config = dict(
    num_hidden_layers=12,
    hidden_size=320,
    num_attention_heads=10,
    num_key_value_heads=10,
    head_dim=32,
    intermediate_size=1280,
    vocab_size=9078,
    hidden_act='swiglu',
    norm='rmsnorm',
    norm_place='out',
    norm_eps=1e-06,
    positions='rope',
    rope_theta=10000.0,
    rope_fraction=1.0,
    qk_norm=True,
    attn_scale=0.177,
    bias='none',
    tie_word_embeddings=False,
    parallel_block=False,
    init='trunc',
    init_std_qkv=0.0312,
    init_std_o=0.00638,
    init_std_up=0.0312,
    init_std_down=0.00638,
    optimizer='adam_variant',
    learning_rate=0.00137,
    beta1=0.9,
    beta2=0.95,
    weight_decay=0.14,
    lr_head=0.00936,
    warmup_steps=372,
    schedule='wsd',
    decay_fraction=0.604,
    decay_shape='pow',
    final_lr_fraction=0.05,
    batch_tokens=65536,
    max_seq_len=1024,
    doc_mask=True,
    train_tokens=409600000,
    max_steps=6250,
    dataset='wikipedia_en',
)
MLP neurons of a small language model. Each row is named by its layer, matrix (down: output weights) and neuron, and shows model dimensions 224-319. Each number is 50 + 15 x the weight over its row's rms, rounded and kept within 0 to 99. A neuron's up and down rows have the sign that makes its largest values positive.
A block is one neuron, or neurons of one layer that tend to fire together. After each block is what it responds to, as a language model described it from the Wikipedia text at the highest values.

L5.down247:52 61 79 64 50 36 86 30 69 54 78 74 68 26 86 61 48 23 44 53 36 38 50 56 52 64 37 60 49 74 62 44 38 48 52 35 76 46 27 31 28 46 64 60 40 53 53 53 31 59 54 23 72 42 39 19 68 34 28 35 43 41 40 59 41 40 53 44 89 51 55 24 29 45 68 48 36 69 59 65 54 50 58 49 58 61 72 42 34 36 63 69 75 56 47 55
L5.down267:66 26 39 83 53 25 62 52 24 45 35 70 40 54 61 59 70 42 57 47 40 52 62 60 48 46 38 19 35 81 56 40 46 32 53 53 38 61 37 19 82 53 60 44 57 31 31 29 48 99 30 43 41 59 47 37 26 21 52 75 57 51 66 72 48 51 56 34 69 53 49 68 38 40 36 70 49 48 61 48 51 43 72 62 34 29 58 54 51 45 68 68 61 47 50 76
L5.down633:58 33 51 47 61 52 64 41 31 62 44 46 61 42 51 51 78 63 50 46 31 67 38 41 21 51 79 52 56 72 26 42 29 63 21 41 69 66 39 68 39 69 50 54 30 50 44 27 41 57 72 40 30 43 51 55 49 60 52 42 59 40 45 49 26 65 46 31 63 33 25 45 49 42 74 20 30 42 40 64 57 80 44 72 73 23 31 66 44 72 63 40 33 60 44 38
L5.down1167:45 60 58 47 69 23 67 33 62 68 39 67 57 39 76 51 51 59 36 58 76 56 32 37 55 88 38 28 29 67 57 59 49 56 67 51 65 35 44 47 55 67 55 54 71 75 56 67 59 48 63 41 62 50 35 73 42 31 47 51 37 23 71 58 45 63 35 42 55 70 22 63 52 76 59 48 40 39 45 71 32 68 39 58 23 65 47 47 47 35 60 57 68 27 41 48
Responds to: Foreign-name opening fragments. Short opening fragments (l, d, D, N, -L) of words inside foreign-language names and titles, e.g. de los, Palazzo della, Al-Dakhil, Agua Dulce.

L3.down158:53 66 58 48 36 54 79 58 49 62 60 67 49 60 34 27 30 35 43 43 52 38 26 39 46 32 36 23 43 59 52 78 81 53 64 82 70 62 56 45 94 64 57 61 52 49 38 40 32 58 45 42 39 66 83 28 88 51 59 68 59 65 27 36 71 33 48 42 52 55 50 64 48 48 49 55 51 39 47 55 34 61 64 64 73 54 51 26 65 19 57 63 37 80 25 55
L3.down175:45 58 54 31 59 59 72 67 32 44 49 29 56 52 27 48 74 62 41 55 76 68 54 68 41 26 65 54 57 33 55 40 68 75 54 36 64 66 75 44 48 65 32 29 70 35 62 63 47 40 40 55 37 91 44 40 44 75 56 38 53 79 27 56 38 46 57 54 56 66 66 76 55 76 32 40 52 34 68 33 70 85 29 52 51 11 23 69 34 68 69 68 46 32 74 36
L3.down318:59 29 62 64 46 63 31 54 47 40 73 70 71 54 75 59 48 55 39 74 58 35 62 66 21 63 14 42 43 57 52 36 59 67 52 49 50 49 79 41 38 73 52 46 67 70 51 49 75 45 30 23 32 56 54 72 44 33 52 37 81 37 32 63 44 72 47 45 46 51 51 44 19 37 45 57 75 33 47 63 40 65 69 45 27 39 58 38 66 51 35 48 31 53 45 69
L3.down425:39 37 34 18 44 45 53 46 82 52 46 36 41 30 37 74 70 22 52 43 54 74 44 49 65 61 62 68 48 27 47 42 50 47 35 24 39 30 39 46 39 47 41 59 31 49 34 48 59 62 94 62 57 26 42 45 39 64 36 09 77 26 50 51 48 58 44 53 39 20 45 61 40 47 45 55 38 46 34 43 45 95 26 66 39 59 40 69 72 51 49 62 78 45 40 46
L3.down502:40 46 42 72 46 18 43 59 24 55 29 45 59 49 40 48 70 47 56 50 71 50 30 49 40 62 49 33 51 64 34 59 68 52 56 51 44 64 42 75 30 64 18 55 46 99 35 76 48 53 62 50 43 33 44 26 29 62 65 76 23 41 64 50 59 64 56 62 60 42 61 46 56 21 39 39 64 38 61 58 65 36 48 53 54 36 38 47 36 48 53 48 50 30 25 37
L3.down565:31 36 53 43 41 44 65 41 46 51 33 53 53 44 60 57 25 94 55 40 59 64 76 71 46 51 21 51 30 49 31 32 69 33 69 70 48 46 56 56 48 31 13 69 69 43 66 47 58 44 39 58 55 45 51 31 57 58 57 58 63 33 61 66 49 79 72 49 58 74 77 35 38 33 71 54 55 38 58 43 41 62 36 48 62 61 42 49 52 74 63 51 51 57 42 74
L3.down640:50 49 68 29 50 33 72 76 22 19 51 54 50 52 41 41 63 43 80 30 48 55 32 71 61 39 57 33 33 54 79 25 47 57 47 61 41 40 51 34 59 38 18 46 55 38 41 74 60 46 24 30 28 71 65 45 48 41 62 60 34 51 39 55 41 40 57 48 65 36 48 62 36 30 70 71 62 39 57 79 71 47 59 22 50 26 41 35 38 56 66 62 39 42 62 36
L3.down700:30 31 46 51 46 63 65 63 60 62 43 54 62 47 53 63 43 43 54 46 42 48 38 46 43 69 25 42 12 60 81 56 32 32 62 57 44 45 45 57 39 43 44 73 38 64 38 61 49 58 20 46 24 43 51 44 50 50 54 24 48 46 69 46 37 62 69 59 65 56 36 52 25 74 52 49 39 67 45 51 44 24 41 84 68 35 56 68 48 41 59 40 71 45 72 69
L3.down721:57 52 64 20 35 84 61 64 46 28 13 81 68 23 43 50 58 33 49 72 61 58 78 63 40 57 64 42 30 60 44 30 42 57 46 37 50 43 45 33 58 48 44 50 43 39 74 38 35 60 36 46 40 46 28 42 55 39 61 38 66 43 52 53 35 24 35 47 58 52 34 34 42 30 59 44 53 34 61 58 64 76 71 70 33 57 25 51 67 62 71 53 57 53 48 52
L3.down813:70 40 62 41 55 37 49 20 51 35 50 56 64 88 39 55 57 59 68 45 34 59 34 58 44 40 56 88 56 44 60 28 35 62 58 31 58 34 49 22 61 47 39 70 26 69 27 59 73 29 32 35 51 58 58 46 33 65 70 75 40 25 72 82 57 66 60 54 62 80 26 49 43 50 49 51 41 62 71 42 44 85 69 50 10 47 47 52 64 57 55 75 55 78 61 55
L3.down921:62 49 16 51 41 66 56 54 60 42 47 34 61 23 64 60 51 41 67 65 48 42 64 60 50 36 50 49 39 91 58 36 52 50 55 48 31 34 28 74 39 22 68 23 40 54 61 39 86 34 25 16 26 32 27 50 69 34 58 60 57 73 51 64 42 58 49 76 59 69 38 74 43 56 31 56 78 79 40 62 35 19 34 41 13 40 44 79 60 33 60 67 33 55 61 53
L3.down996:44 35 45 49 45 33 39 18 50 47 50 18 63 66 42 80 58 60 31 68 31 65 31 64 68 18 50 38 65 52 49 61 35 23 25 68 44 41 47 54 77 41 80 51 70 72 61 36 34 41 55 40 32 51 49 79 49 58 49 44 45 32 42 60 55 59 50 26 92 40 26 45 54 58 12 37 54 62 59 37 47 49 34 06 56 32 74 54 80 38 41 38 43 59 52 79
L3.down1102:58 31 39 19 75 61 54 62 37 51 59 71 52 52 69 43 31 32 50 31 24 47 52 70 48 36 64 60 72 47 46 52 47 23 23 54 43 22 46 60 29 49 35 43 51 52 38 39 26 60 33 78 52 84 38 79 46 42 62 69 49 47 60 60 54 59 41 66 61 37 66 46 48 53 53 19 80 43 67 47 50 70 47 48 31 32 15 48 54 32 70 57 56 70 35 50
L3.down1138:37 55 68 56 62 60 42 47 30 29 61 42 44 62 76 58 76 33 52 52 29 57 41 38 44 70 34 71 38 63 55 49 18 47 50 58 44 46 31 61 55 64 47 80 22 45 42 45 41 48 57 32 37 41 49 44 52 75 72 53 82 68 50 77 42 44 73 58 71 50 30 51 28 38 46 53 42 39 77 45 51 58 37 49 71 51 46 55 48 60 13 44 56 41 59 46
L3.down1212:67 44 54 37 63 75 70 59 68 78 49 42 54 56 25 56 59 31 46 58 64 57 44 34 39 63 52 62 56 54 72 59 43 39 49 23 06 52 29 43 73 44 46 08 44 62 92 42 60 43 48 52 48 53 73 36 27 49 50 42 51 33 63 63 53 61 38 39 75 37 47 66 38 51 45 54 71 39 65 42 27 58 32 54 39 58 45 74 61 47 55 36 51 52 51 31
L3.down1261:69 43 61 43 36 69 69 51 42 40 31 44 37 48 58 49 34 73 34 69 50 61 74 69 54 68 20 55 74 66 70 40 41 48 54 52 61 47 30 66 84 41 44 40 37 54 82 65 38 45 55 27 52 73 50 29 53 70 33 19 63 35 45 71 21 30 44 74 16 31 65 42 60 54 39 52 55 69 55 35 08 42 58 58 43 16 77 56 43 50 43 71 36 62 76 78
Responds to: Name-internal particles. Connecting particles and initials inside multi-word proper names, mostly Romance de, d', du, des, and English of, O, e.g. Plaza de, Arduin of, Côte d.

L4.down327:44 42 75 57 65 58 55 52 65 54 41 30 48 37 82 61 50 49 32 47 66 41 51 41 44 49 23 33 34 59 55 52 73 14 41 37 21 48 50 50 50 61 45 46 57 66 53 19 40 21 35 51 69 58 76 62 44 46 54 50 72 72 48 46 61 59 51 43 56 65 46 66 36 56 56 57 46 23 23 50 44 43 60 37 44 77 50 50 35 41 56 59 55 55 80 41
Responds to: Possessive pronouns and word starts. Possessive its or his, or the first piece of a verb, after an organization or person acts on its own name, assets or career (changed its, re-branded); also first letters of paragraphs or headings.

L4.down66:38 47 58 25 25 26 78 54 51 67 20 45 58 54 83 21 43 52 35 34 39 49 51 60 46 35 74 68 31 40 74 36 62 37 33 49 26 46 56 53 59 57 50 79 62 79 57 68 33 48 29 67 56 56 71 36 46 70 37 66 54 39 62 70 45 82 47 54 37 48 68 41 27 32 39 52 39 52 43 64 43 46 34 45 65 33 55 50 59 47 49 30 78 58 55 47
Responds to: Foreign word onsets. First piece of German, French or Polish words and names in titles, citations and tables (Zurich, Zaire, ZAKSA), plus occasional sentence-initial "In".